Weights of a small GPT-style language model, trained from scratch on English Wikipedia.
Size: 22 layers, 3 heads of 64, vocabulary 2048, 10.5M parameters.
Architecture: RMSNorm before each block, untied embeddings, capped logits.
Training: a variant of Muon for these matrices, 191M tokens, 11640 steps.
MLP neurons of a small language model. Each row is named by its layer, matrix (gate and up: input weights) and neuron, and shows model dimensions 64-191. Each number is 500 + 50 x the weight over its row's rms, rounded and kept within 0 to 999. Numbers have three digits each. A neuron's up and down rows have the sign that makes its largest values positive.
After each neuron's rows, "fires after" lists the tokens most often just before its 100 highest values on Wikipedia text that the model never trained on.

L6.gate280:521505537461464550425440548604421501505542535489433550520489537487407442393467524510515517467539575525590437582449547446447582443490423460512385489578516527511534468516500538503645566510480476483476477502563454548466478552407455439519545561535579587534456435471488526513448477482502539576447532539498518572525478504567473520547480481471550471547566541597438417614602478582517425521541
L6.up280:487527502482505471513556571526491585513471476480553490534470602601470541378403574443486537513501503439502502593442501502422437482488454474551471547459610482548530487517561513464559475553581513432471511627573457462498478509445503565564493418467597424512527553527559597534512517448561506606513564546519504559485431497488500466513466524547500512554439590568493450555487475556522464476480
fires after: " D", " d", "D"

L17.gate304:510519445427573435538566496505488501405529548514573416490505411608484510526495503459410477487391478543527453451443559472494451423412526515452481458542562484470516570549506361531492476505524596480544436504550600502583503400511507508507534401448549449457500464446501517528529477474445535451559582496540517540439528537567559458483504537566567539542426512511452466539535501443466471437433
L17.up304:489534423522506433503477454592491512539515597512486499490467551492535498603473455554477504483483497574585452531535421436559498456443510534523431523404547435509370528497487533425506549582465444510479512471560537548498446432341496482560559424430522546408395452539546575475521470528537454508409473515500575417497506493586520497501435513527595592530574531471558552441536571503456489526527
fires after: " ", " f", " t", "und", " T"

L10.gate372:577556463519553454442403539490445487514506562554470540446514465544578446450432490500389472478454498526513527520455556451528463488471493524520587531522495494456569459487504479506465365413510486513513537471482527444471431414509513470482452463529461485471434473546514592509486492520429458515415501475428487544560429491460449497587439554517581534458362428472450510558544499443565598535470
L10.up372:568530453521551378432448564528570433554482488446465541428565426469600508430484429510511541566481503444505503480393469536623588449469514549566557425387519505431511480459535481508473538575481483529503510462477549513467425476441472494492536546523529481526529395547536565511525464510454489501486460468491568569550516428482508443515511540443517531578435419528525477483448510535481527466463
fires after: " F", " f", " O", "F", "ö", "est"

L7.gate374:479420424593477524451447611440533518548390540487512501553518490471500463560592540499493509459448634493496496486568504505484480370452497528570517498497477396466486369511534508507501449478532576570480479483450467513570499565483494477525474479507522461473510510429424435543434437465536529562479490450472494496436429456552480500591489578474371511478467470458562521421509543656504410567442
L7.up374:445497443575462503483487621452481442533394516443495488538562412519475467471512462431492477469487531464492559525505572517474514475485517507572549434428490387408537481567575527548522498453444538571506582530476590508478403607490471485487541541490555413538526506497488493488439487437489477554513556469454449508506424529538499431538467500465385476492437448493514546500524563562469437608523
fires after: " f", " F", " |", "F", "\n"

L8.gate334:523636496390425564527508529435477446455524521587501481496508468547410536492487486456479476467444479508501521542481545477496464510513499481464384535579526585576527562564539384496462438487472567547491515541447444486494440479482373505508464515442595475520457484502407505606487487458537519433505487526489492550492482548563563498500451623582474568501612470564388524479492522468507524447520
L8.up334:512517517535439538571565445475584431371548430542472465480573568500468507475550460497528479475595517460488518595507577385516421474547556508527382534507402536505449437500533478493545386478603474471508467549477549507452449466471434553424457491507559499488506463516475449528577412527532490460510472547462544493520450434545542387597578516523522569597461470596435411426466469537542511567470
fires after: " S", " G", " Ch", " T", " R", " N"

L7.gate5:568544502478480473534472515525579554542536479469507528535479537487580472516504444479441455422517531510495428470590427663453520496497462615539471447474592539519598451467462498507540492544476540510533462602438519492504490516540475523555477538539536550679464486451407473509511476484532503599565547511373556578463550598561426469487516456519569448522469459549452433499522573490473451522455
L7.up5:546472487427402525497432496571562449530522452488472444505492551449526445506536495494437457443591491422458461480494423572460581529394469513560417480556574614470545407518540556466500544463454441521472391563454552499578526523526567560547403499517500460642538550520441495517502430483513504636513498383517577606443417585571441495548539471502559498494476481569471465515500511541453509487492
fires after: " l", " D", " c", " b", " d", " f"

L9.gate434:472509549521502537432455437477458465432504546611467469477505440423466503614501429477499422415449499460428514514509556456511544534569488429465496511411535498529439469522528515529511458417537540517503403501399539551549544461520494555571437505436461515502543530434500464615514448452407500520413497454498506559434530508529604533440526561482450510495544419460517468522560490461576541539450
L9.up434:561431489543502585491461501493498512534526470541490588510466458379398500549460530472570427474501575410476539466478498428622484538542509517551431521421474518510373550530553546516448520491443570585441481535388502392459553455530498499536481515504474546440599523615416525488492481525488487554435490502517517530461545525520557522552528544516456589481463423523393434461483494506538533609468
fires after: " S", "S", " s", "-", "ing"

L12.gate41:449606607487509568513552474536511483431490552486526451511539493511479453452578527487552424449526492478589500531478430414489523513508481510376504513418503467487459496479516483483569506454531414501480571563502513509548399441414436493578479470485512461515579467464495470405454406528632545439439525496418524453456574529487476496466515542473530538460516452560613475485504470501563464511528
L12.up41:401476534492430553535549507396565525437475537498542515528501509543518460567451503478498517473507578500508543530467583475526467533509517540484560475554630430513547446438551473389580403434518475512501522562422473406453412519522428467548495507481532465439518462454445458417506450500600574488483514464364488538537521481381535474611471476452510611479455410544417536567438410461495489490451
fires after: " O", " t", " T", " N", " f", "d"

L8.gate274:517474533540493465509483438449460463498461502492483466500506480517508492525524499523501429490496504465482439390456502570567605529451524449491533470537489601543555553559475550523655574469468471485596600564469512534570474445558513495482572472502508489490572612537510472506351473544459432497511547479462668630455592509385499430515433550514523584532488493424569519530462495549465497522547
L8.up274:486538506521441580468422488612485536532484494429489440526520449514500439496551542463497451444480487374532421493470394524536555494497496454483467442542436455510458445641482571432484494417475506473490415563426489531450499470451453517497517437536544526454519546381451542500541507561460500620490505465507491614449521475490462453545532442489550487524534546625533478534529471486518471604498
fires after: " f", " d", " D", " F", " dep", " cl"

L8.gate229:507523461484507497466524483487516562555451426459510480431435560421502487563587565493502493474552499439465446372512482488457578535434502436467502526459473656454476476484503427476505612568533526456411478453486549541572453443520454553478418525524473616454487440487472583349518492434500587566480462440595468468529495475540517457552528491508503466566537384508547425537475548588555484446558
L8.up229:503472453579586483504497457535557583510506452517494437334466559491548443571593625528451518431474508503529537496424481510464550512428498510568493510521421551491460476503451416550504471520541595548484440512545447503524536460438544551507386508462562596456534462481440518478540488540589497472478536405538547514529394509531533533502559445455495448512489431517592471483422548528513472364456
fires after: " p", " m", " w", " f", " s"

L6.gate155:580558492354538430531544506501445461525534500540600555519565465422464540480532568496515524437540516572522519673476381471483541590497518520521435449479572583517529449486512477491523527633540479526498548557480517578631487546471552501519564496458499461580491470526461588558541479411492463481458489509547462534452526527444533534429430536463527513527530532485464532519480506462518478493551
L6.up155:555529497470474427563519548503428449521603496530637491561514429407524521532474522453497492481603480520495476527460483529457540573517482555544489404456522568545546476451565476483479491601584458512535458486463484546543514472517451508418409444523539540474485517474502471472575492444482459477554447472516458491457522530463480488522553495423570511514482542542434519556531474519508460427605
fires after: " J", " D", "ier", " d", "ou", "D"

L13.gate158:470417446391521536513514505475455506541500546506498529511429409455535579492451413546416507433583550447530476490435438421510515487415497514481524447534485401518592485447445492461459481525540501556416503535503484427445450422528540591619509546582508550523535462550535476409484365489545493460549548470530549514410458540501524538478447484511540475576431473468470514586519529538517608456498
L13.up158:478492503498444511537564501612485510537500503599523444521365419526543573467485577567421539425493452584476604550461532508474505416460425528521446528489585532493564426530520530553539535542579531561415539491441475487472462478511499455409478450515483572436464587501483513476527494486498515468461459487537576444520513546531553510485438496501484464549548474653490431467522540442558490472489
fires after: " m", " M", " p", "om", " is"

L9.gate358:482443461549472512437393524563460527551455466585426526548525544512527501531510454478404498548509461439565552439496492486598430536554585446555530529551502437522553428538435519460414597523531505471519521566463461537495467479531527630523476390386464507519404429470486597501489470499479472492527621446446507492560523522444441484502507457527593571510472425504487544526496548480559510548489
L9.up358:469434432555526466411448557516457514565499457460490469512499510459450436405457393481389488621472412376484472562477507508476537453521388581506569484569444442541523521515501476572444559471510481465587434540470483535478481426468578512405566455495439553554399529458465530502571621500507475505464496456514503468473508451573467503518497452454460532508463545541485444519419489601534551479454
fires after: " F", " f", "F", " Rep", "S", " in"

L7.gate241:401538549459477475446470480610516542572522534554540507520527499544501459494491601358592485462451483503546472492527466557466554598454533393506397529557585491523595499534489490336540564457492489487664484507511550548566478437428564543523504467503466574487439478453556575575529481462523558573510533534566504513491483526500465538555437485573558472519459468545517503509639538424553509537527
L7.up241:518587488516546422377490511606452534576535504559523516565472538460553464488551522348514507511458467533436481505505496552521576561421539447519290493478552462600566578466411451435542507457544450439528527538399494643459452501462512489454451500561441578576432464476567591510568489401542503490477494468614526506434475485453523542533515474529505472505547572589466522469603560482511465548518
fires after: " D", " d", "D"

L13.gate137:540468528526483427588448460497490460595436499495517393505496500455502535554513477578529510547455482465538485616468473487528415554512471565533480439481533527540486539550464407499589452411501564486481493547453505404466483556536454484549474403432566541445445431412476579520469569477424463535534510422527570539448568586526476571479438474454532531416487499426510519433587551489536475483546
L13.up137:470437487574517460512523500518443526480508397545464469518534509458513429594534492518544445499498468486556546486509435527550513539434555483541491395449513419498496501537439608480438519481425497465466573537541552552552517556434621497498510523496510402556560408464519565487531506386473563397558476479488507543437571550496561455513370511592544503518572581528514663475481453562530564468546
fires after: ",", ")", " v", "ri", "B"

L6.gate125:496477503408525426417497397645432523541444550511460515413444569506546474511475456520461438469526511436502503543455419575410512498471588437525459544574551569525482427488447523443554382500488547460581467562499575502490512458433575482572442462512400437542504532525467526452378503523496397559541495485503456525427445498459532501540486574534555503579548467456506484522567578552450434508555
L6.up125:487446452499477432494484429518471539513542499457518526433467592531464500429489539449460453585558431493566424502520370547429527526449562418402438511619604584515491439446448462508530501532571562485574464507490510531480515572453561522581409448514465405469499543491442524495412493505454448665524470490557443473465481624489550537480490568483514444513493490423534485491517530560504408548592
fires after: " d", "D", " D", " f", " w"

L7.gate213:532530460563472488420534460528414504523479573552455497509458521440538455462437462468430533577441439526620455572398418506459582432488489466466377512581570520499438438531473467477461544480478438443596480481461542626545518553445500641517546502585487451529478509444457515524448526463465480619484499443540557472503452522482443491541563507486641390507515461525581522560545461450500553524547
L7.up213:451434556502447566441459508564441457452555452533480429457424560498428500413490469473538567522615511539511448544441427517481472441473446519500434519582481513591415430542491483503355488538499572538528474508517472529490501570453553512442454548533465440478513500476411507501471508453411544520498464530518587511550582438538582521493531564556600496523551559609488516511536387534463529483592
fires after: " f", " F", " m", " was", " sp", "F"

L8.gate74:427427532508556512435470467607489480554448487460479514524498535495495479508462477476468556523471499451424321465370509535520458509581489466428493565570533566526538504573534553589540482538479495584551488476510523513514472524581446468506543475425548613537511472463485451428483511534540472578518528475468533556547502540497431541587433517465536516498395526530565517551502509516529471535532
L8.up74:474455535569478546396521458532376470456530469410519461493542478513405529511451493485503491538492526461461439531490496543495514521470539487535433533506463436578478513492558532526442468436508518551441468400503468549500494613541450519479482562451452590504609469485502464455460461500466484634505445522484497482446417534615451480528483552454456518499509556583505367576577422466557393561490
fires after: " D", " d", " B", " b"

L6.gate488:520498498481459519442457459431497523404474503415523473527490511446399552435506392463488399498460619496403382519519487501496533464437507492435512595584403542465489464481494472454417581563477481495466465489423510531462486538482400465358536534578569533555576519472402481545491414487549496456438556472492569526475469561525447490497484518422472490536482487513553487464576483464506558575492
L6.up488:453552544481469472394461437432542504395439486431481488534507475449419645447500405474464380536459555458408365487508494525517508447417499449492517577499449496496486467487497482458454569545436503506492408515393460451473521526471419447358485518579585498591553529491477478502469413427533495435477541516465550491488474499545478456457417559440439485546437551534551510465534517468463518571487
fires after: " B", "irc", " H", " d", " D", "B"

L6.gate306:533521494398448573565534484440460528503537475498498457493472423431540489460481489416582418506523546418452494552489494515429617434435508563571533529549536474529531500601528496439442526572406443422557519491421481530441548442499527551444513494500523450548504528478456612488445472501499606551461538502512478548548511525430517401529471509526479483457483504511568553473415522497516457586546
L6.up306:539514516486488614495503518522513460462552471461495497440469469446477501475509436438615431490561551476513502552523432559444643499443468590567548488609539472544555495615617494433498549594474446437535497468441465593447511493469515518436500469531496466514445543433520556526463478488483595571528546459502498495468410515521494439513543518498488427515520483541549526488485486513473464607515
fires after: " D", " d", " B", " F", "ou"

L8.gate380:526467443521560457384500464494639541499509482437530477578531566481544581546505519476522492460466565409526454409493504511474490507486441502510572450570428529521472566467496506462570399471482553540476483512413529568519455457495445437528564511472427512545458511327532555495498486562464494524511554502481585462451473455625512545580444558422498462550542535490581457511513548503441522497521
L8.up380:555507510528488433447531440481643559518516493435593466553544607474473453562524504423448511400452581448549451496579478505564521549550532518484579451534458466451428543474478464478490374537489490500356415478551491537587370499518501420509556436462544487591495585381541600490518516558494459501528524480498470504563511430618518607549504552487483463526512520441519505410473570520447407485493
fires after: " \"", " (", ".\n\n", "==", "==\n", "\n\n"

L8.gate59:446467431463624510477482586454451512501546530432531528505538501426509555459426388472476475497520594492450483432441494551439443477535508479537491557528527429443439523577530447568541537468417502487607585502519485444403443525602436547541519495477552518531564527577489503454490377530471493495502512566542495562456514515502428432464414366500476536506465483474476560519530559532489445529477
L8.up59:488558536475604579409474588451458523481598555465472560478474489509487428542502397459367519457503595485541476516448485514448499483397512457522516479506573402458479497428601502537499539525536501537612467462482505515389482548514415479546443461563515523536565522423555457495476495530525454622509564614460466571478510479427434454559463487408490516501512538524456480461522476517575507616510
fires after: " B", " D", " A", " H", " E", " F"

L6.gate323:486552563450515522495497536566473481564526504420494558512506401520599419424485527463537478488509555477493594485481422495541599579428441453525417472558521486549605475509553613460511507569542517533535603496517553590461515501454471477490536577540457500516477445439481536497465474503525502596522535514540486562419518616505497531490451546526572414541523485562549529527556582500496542535529
L6.up323:526625485481489481550464534514499539629547493459592513416495460483544530389489552496507523554482464462487485449487532483564454529490450531539510513499544491588530432464615599504463508580465468488525555505446528604457480491515504534493521544534451513513498474503485537474476468506535476520515470492519511503482599568491543485483402536539433408487533531517529474459618495427513531439475
fires after: " D", " d", "D", "d", "ens"

L12.gate129:466466527512586519551511523590487562513514502476433421499461459457511476507455442509498478468530460498539602526552533479417526456454559453485511544477451497419563440561494493517560423451583520607474463549520554429544540439478535456511458490442532519510464549568481439444493529469417465559416483468455530472469392488567418524508466499532427547450420481498470524509495479623464494530586
L12.up129:482492439536550509494482498484615470488446536509406434529508546503569526447440482538428448495562501412483420578439503427555478517492455504513574504554459483511489502545558583559554464533561547466434510564542529470529368506505471572511478487455492528437384548442579492470576488448491531541425563517461552493375483545485454442543517426416482555485471434516568535483504478483532484493543
fires after: " w", " m", " f", "l", "F", "m"

L9.gate175:445487432471600508547500532534512480382545518486459553471508613529402487427488494544460443583527457393501430454425400534517448522558538496471540426472490445514547422554547424470536535495437509451486499586484547462559507511596534467517504539556577530487546580480488476549515481462575512532545434515468482440511510532509484407490522477541514510678506539525551519517449506484537473495393
L9.up175:491428430524486518532478496550475494449480451500474523423487502467411607553471500584468525512557347586518549486556511617579457521476497428524524436471484453489529426469552494448449540411438558532546488561414494569530652501436495484486527594489566505398491552525474443541489530432425559488564475545459523451599535511431463514464506491485570499531582479467514527484485532542473568468515
fires after: " D", " se", " e", "-y", " M", " four"

L10.gate369:479547549489393575458518532549533474467517474552510513513554464438499480528457408467447588528426546574470570562438466455483541547470546589535570533420481490477471461491471472451527477666508508500526468517510546531452492517446452532475500521588475384496546450403450521461456428556489343510556430589529481527512476390508544459492460531549461504523547448500453475454598517494522441563526
L10.up369:477494431490573576513408482518501520513555546612456509535643508489478462515493482532538514531411487360435526427488480464566543613547531544498495507525555514529548529463508540463492425487489505438489495454471532580464467499463401592457553515572527501423481474470549451491602449523509415392571533491455516501496413392497499407513491471575526446517559428513360439513533472508428488548564
fires after: " M", " R", " At", ",", "er", "ad"

L8.gate103:449577547504509467450521549553468499544567488516512468439530500472545561543421493412443484641486399491534547585445444462521424570508504479474414517547582501426409450508513512441503490504508450371540451488569457594555501520427505533590523606418521516572487459546448493563464426460545523518459477416455529487489551481554541489501459534500564474465545555529450527583499559539381506578544
L8.up103:491529510496455402452519484525447558475491440574457513530484519549524470514539501433432481530521406490473513569489439476615424527480450452480470453532536480499368501457519505464548529460491512450582448569464509542458443539420516488554461573466590609462425504447518560553455462509567487562537535462509471402537545513518464460467498554521561460463513556497486474572553578570397476603571
fires after: " F", " /", " Fl", " T", " f"

L6.gate410:574515478502481432481408498501512509611542498507509574373570541467449515513522548471597481525569529468488477578437426587415546429412461520524485517559558422477477494517501481444516515539445487495590519509508506476527560474493444492459535523476509410535488476501287612631521498507475586566447443469509521485458464437502390413526464494540511447534477486568479510521546520495406468542543
L6.up410:564488548473514430487454544582479477590506438466532501428574538470458469477427557439500501479651562440439479560473535607442522430485523550539485527505470499393540481514503520509494510559476528535500549463519529499523460505492489444484493479472603515611578427520310559549493554527493509511473477494467511519463516561420494406531462538501504400562518467495445458496540538547479474504437
fires after: " B", " D", " d", "ens", "D"

L8.gate476:537530512565413517424436460559455570505393473561424433555455483503406522456514371502424560504541540528506427441520507475440543495511476623529528511461469470543449424514502520464539503546540584472510427450588517431416479523498430553534461522531521516475453548412484494517500424506526493468436428552502476613506578370475494482503542440571513417560502542467516489484539411481541442494448
L8.up476:551536433583481477394441483548385557453477541533492535450502523572493447509443456478508459511501503434557522440506500551479522425432449580508501511459535431504461470414494537443557487478562529489456451417548401551444477490487422563409524546537542541517449514514461537538518482488503410492476498521573500563494613434576559457373467565629413503577571512565497501464500451432553490477510
fires after: " M", " O", " R", " T", " U"

L13.gate316:459446551514446495499495503521454531467505479487521408496444477578498474453585429472587553538470479497490457555444517476502525573524553590507484534603441472532435461502512593481592511561516503369411427548482495479467517547449495446492461472562480486532552454474549496530434549542659557486412496480421426519559524486407506416544482516521477479458562479560503468541419507556599504508474
L13.up316:549444508446416492559447441502498576512408432521486495584372454535477336432458475524506553496471470538476487531467486456586483470616545560490598409572541522472498493553420436492474540496473473421543478538417471530459464531460514553528548462490437447485525473440559510451457451454469550567540455571414554523487468580460493534508517537474548496565451603509500523498583479490496386578552
fires after: " T", " t", "er"

L6.gate275:568490449517450510508553445515422450555529532515548524477454480448602528493499459544565486393572481493552488481499593508444545490519410541464570436535508459541491448473564519482494551535524532568480451451443527534527491497449443447468510523465535443532529484473415683535538484381512541541490548450502595494431554383497530431497479640497543488588559477612530442573527495491490525538608
L6.up275:541410457485420472501528385533567464445497474468554512485472468472470521392508536531463392566588484441497489530437414519537440606557479485537493475460517508426624547469504419418581554584512471495476494565530520417483458532417496488503551420449527525537479439563500586550502477379548462586495513593509535495446500511478488447496508514630493513552517548567614550567477551467500504525525
fires after: " D", " d", " B", "D", "B"

L3.gate86:530508581565592564482482568564537503507481535441464620450450515543513455514512489520489531450519520550563411484446535494471509412495458495504505551491509494533566472472529449514616516437452466561534470470480586532658548477510424513536525500403408565393613484505468534532438482548506497522542570543480566497478523442479410490568553457433470555486429420564511507620573529530537543457406
L3.up86:533513551579564558408504505518505484491466496488471593468429484522517516512521476496502523426445597499493420433494495499466595504518482532485530530528513468526501494469564470522579492425543485489567481523574469531667525495485453523559566428414498535452591503606455557547487519597455599514494613526441555565456536467456378529549533438463450568438453443508524534514617486524533539458448
fires after: " ", " (", " was"

L12.gate285:498561508458495458505587469523501514589422558518510385488567539537600540523481438484512499509573467513490550571443421545553403435455415544588550573515556542465456522439512459438515490503539490515521405444503469463549472503482488481440519496407452565465527442467424549470522453500485476484526552435564532506520380584404478537420475526562466552546580524455465491499535529472545452434511
L12.up285:497484471396548577467587577514525573495493519477510420499464543546449513594426531565469457490446543446466454465461525476530560481526544457497532458496561492449589488473384425478474451467378506496449454473453413506448455582494497535488421490420509411507467543368542586573521450523448526472496497449511467468473465576476487421415509407469418595465392532567562553438544462557492426554550
fires after: " St", ",", "ri", " report", " sec", "ud"

L6.gate248:433499519557470532450537432461500506494608318470579449464408515479423594474549418524534557519565495463501448534468564501479531492571518525567478489435549440494531368492476529538480559538549538454537424443476396536510486575425496537482522482578530450510484527548543614469446437395505518569551453503505467523566572475525535485439546509467443432561532542511414469515503445536522490538433
L6.up248:450504512526556589464600450512504434511466480553542546533478491408427527463521491556501464450444415500576478513455557554357560561604431513445472484430591432423566500457534574493501493443429499430524400449452479445524492454577453463560518428493501493502445560463455573502479512383556438562449417509502552479465521458458479553435513486533485462460486575555577534458478428524508464526572
fires after: " m", " H", " was", " w", "ag"

L8.gate468:528468454461435558523519546496493550480500438582424485637542516462552485597552398547495504463535498486457477465478521475534500456503486547463543580494494548370506320534514543516528525550479541436522455502452517487694492522450569555526425511438530393507495486448513516496493471403484515551534527382564435514470619490466425482446561538505566433548501413522469480450539485569450440486484
L8.up468:465494460440441496526588463512537444503516486566446493534425606600531531411496452575474522548455465530571514477491432523439583494403497469502571471477511480423617396555537614445524608536522485466558435350440505473538578456481550481487503476532425454423523505442484512496468483487469415533514587449566481509484594550464544416416576541570475522506496439550536532545530460516526456568489
fires after: " l", "W", " m", " w", "L", " L"

L6.gate500:505431540415485454586534438477527575526484477491516433472563494461594541468466458498485446520464460379409555507477483513489415472481484488480460514534414457516534574426460548521547497437486475501537486473465498575596551469464527531449453534518465432469499562423530449488481620497465561455476548387546558446483549565540572573444419561474447407505506542497531578558461530576479474486533
L6.up500:510530524389541424412495423536506433445494501476602436451530457440562473448510442498497518529451426542525622509441474454544560460451507432574487515418436457491506536448511523519552450484427521524478420447511499506522541469388469503413524567495468461515483576431477489474535470445562520495536436442527504461424490393555509489484408512506438441584523479562518583487462516567450374518621
fires after: " l", " L", "W", " T", " S", "L"

L3.gate438:528479530472545435504457443499466505576595505496577486473491456562447506485443481411497519532485512554551449540492539485499530435446542462481466434431499519506412619517415508438545458492522435550464582445504540581514527561448588452508496367482442535510593549538510474462462581473516588531553515421562579479480526499590565451534512468452425447452499480547562526469458425418486475537547
L3.up438:581496542479587435602410467516446466538553509501579484448490472534414501479422508444538483523450521523525456472464491546471564435533524427486489512452526559503470548518405490461554493487574509511482548458493545487516542564439590419536532358461475498468508514448491498484475550468510599523574533477520596467522569499603567473508493479482437448480539448453578503527460454465481498483571
fires after: " ", " was", " .", " ("

L7.gate300:539512519599481490451508439629489537552534520518480514392467556504573575440471515540424447530533472422429517419500434474502593494484474497522556468537494441447463403504465456457496473539502469437558461499425471583542497502484474609502521476489503456582505494543421572454497463425492562646461604508499539543500539462531547494401477559518602371580491570531542460501515510537569538583613
L7.up300:552451438558473476420497471616563494584528484520497458417412558496537588440553532532489433554529492353424497442458430505503512457530461482433547477537473399424499437540439462529392522497465515488480492512416482552526491541499482583509500538487514466567478458562470626513470452437507531551497557495513536520512503495513554438455467556537616458586476596507498447531499544446554566571605
fires after: " f", " was", " d", "\n\n", " F", "F"

L8.gate414:442505532465549459452433497579503523532451521386536527564556420449495420430548554541463495378465578446497470569488439541580499499452568477491480465487549461535544465474482437502442530472434541575537427469439513427523458473416453485479469481543477533548553513368445549499442509491480491637513503519517437549484469507542417509579477471513582521600418569529566431451492538545542484560519
L8.up414:526484441447537537426382544504500483499486569470511475564572457424515504556519488520551469433468510539432526506531426556557497506525569557482454496471602468549528549457398472548455443394534469500491506426418529464513489536478433565507436523529442431511560526424516591512519589470446533601519497455507415418521476465530427544512578459530489613542428465521542517511505457564520452477514
fires after: " D", " d", " w", "e", "D"

L10.gate126:443512473509534627581497518516438475463411499549524563448446532529437488459364456456567457418537533502507468586461498479501468529549580520505494529545462456542577455475510499514457486558613545575441471423537560507489487561552465420445487502572507573421415469482532477415501488557494506462493520520466482482571582429523486549496479449526429457515532474488466466486570518555488532482442
L10.up126:483532584496449574471485479605415557502393536493546487502450490506515529493472488519514469481545476557474533551486551417580482421546423496505487579424506599482475485370550558511463507504424493554503561464506543449477466488482603490529601569471493545425499417525580560459537454449467392512504493433588430515570562482533505554483422484487562550429497418478500479468528473470565423544453
fires after: " M", "born", " m", "od", "M", "m"

L7.gate223:472493419486506474546477489520479565425423438496430458455433513455504487469555453507467481502570531493506496502482460525484507530455511523551425483496463364537533449616515500473421427505505505490564512585526450629486502509478504553516453483470540525493527520467541526452490495487515504624598494432492428481512510521516527425373488581500526569571484516398479512550488445528512445563473
L7.up223:457450497429443509627525444530437437425450468488423400454423491435543509511532508484533477454458508517512465549399437549469482557479506510626532512504432375478542477518496477471475503558509524425527522550526534619490462561453509532444438467531445474531469531493430501507469477543471494491524475474515390540547485441456456505469446537485517571498524468459446487501555401455435517503526
fires after: " M", "\n", " D", "-", " a"

L7.gate99:639469556468505488453518545465482519487463564512551459668478538510546482556441534419437573459491598509614454503509435560434552472449517557387498517500537475550464540438491449489597471494487511523574479513469472511606453455393535484525536434380473462465552538499437554575514504434489485454568507498448546552414431503560575520479464642486471481532467469484526483494537540460466481526484
L7.up99:602502573462516492487459537497490473546435574554524499594496516526540457554435521452496581440476584537646457447478501572483519508444478508369498504485548523532449517429484515451578454474503519490518465488502416493604449438466526435554526409330441493547470531501431602565531502490526489470537507430470526548410406494521492548423439593457481489501486485495520508489535510530471484503478
fires after: " ", "W", " ("

L8.gate30:440492569501509521388458432371473503438459381395368388532540496502569462551454495505431508507426465488467512444442401531499492529541501495451538545453479506491608441498487512467481563538429483611563471464447488500485495462542377535446532509455501582534467500457478512452541385428517536546463460472517443501600484513464481541478446551479440487516493503561546475458573446424515556533512
L8.up30:526506383450560496354507527476488385579468464480583526489421551485521462523509396544598441502480516491501526375514552545511453519475463513472485518506470486492599514491538576507544542458556526541496531481419497483480540428524467482492426501554455605449489518394479593568469468459501474567472539463513531396432520562546435502541477534531510453502441399547518423564489528579473585481548
fires after: " D", " W", "W", "D", " Pe", " B"

L9.gate408:559442524519478482489525527453443475501356581487482457486439456460518434508574493555482443510487544499491475566461561490536552514513446463493426454394468572458540503532449469569549540543583578581534478483457428498631501515450474538514510496525527489533489506487465519509480575390494491524437591547514509471461471439518414587592411477463544468478502462545510540498469558449416518458550
L9.up408:576464479515482515583418508461498545511425471497522461502482488512472482510555543565471491451539638532494450602474580391541515507422494502561430549502408616490483551473499457582535424490545560627485518531482460468473558524519361523473457530480475517468513503537430488497453555443463412546531489480542468509466487479531485552516440527437561498411488454500526484463468578501507460517451
fires after: " S", " per", " s", " E", " w", "S"

L6.gate475:451591498447532460485480644599507482464506554390519395572485449552511464543441570401559499547448494481611493561511551572552486593447532437544373531542493540568623563434512437512552503480466501478481502488478501555456441525519554519532477496474427519495538426493454582550525482500516638517485499616522510578373563549515435460531506508527455441462550502452447463525562522470484592512545
L6.up475:531597523461508531443488549516520472508506548440478498564524446517483452482518580442524459489535473483520518580494475592457482545433446496550422465483518527577612456379485445517529508512485501532452479539468543545389497458498496518581601522595541523371543435481448567553545461505474568562462508609483491573500583543436438593614492450505548547465513532515504479504525502495565555513480
fires after: " D", " d", "d", "D", "et", "ital"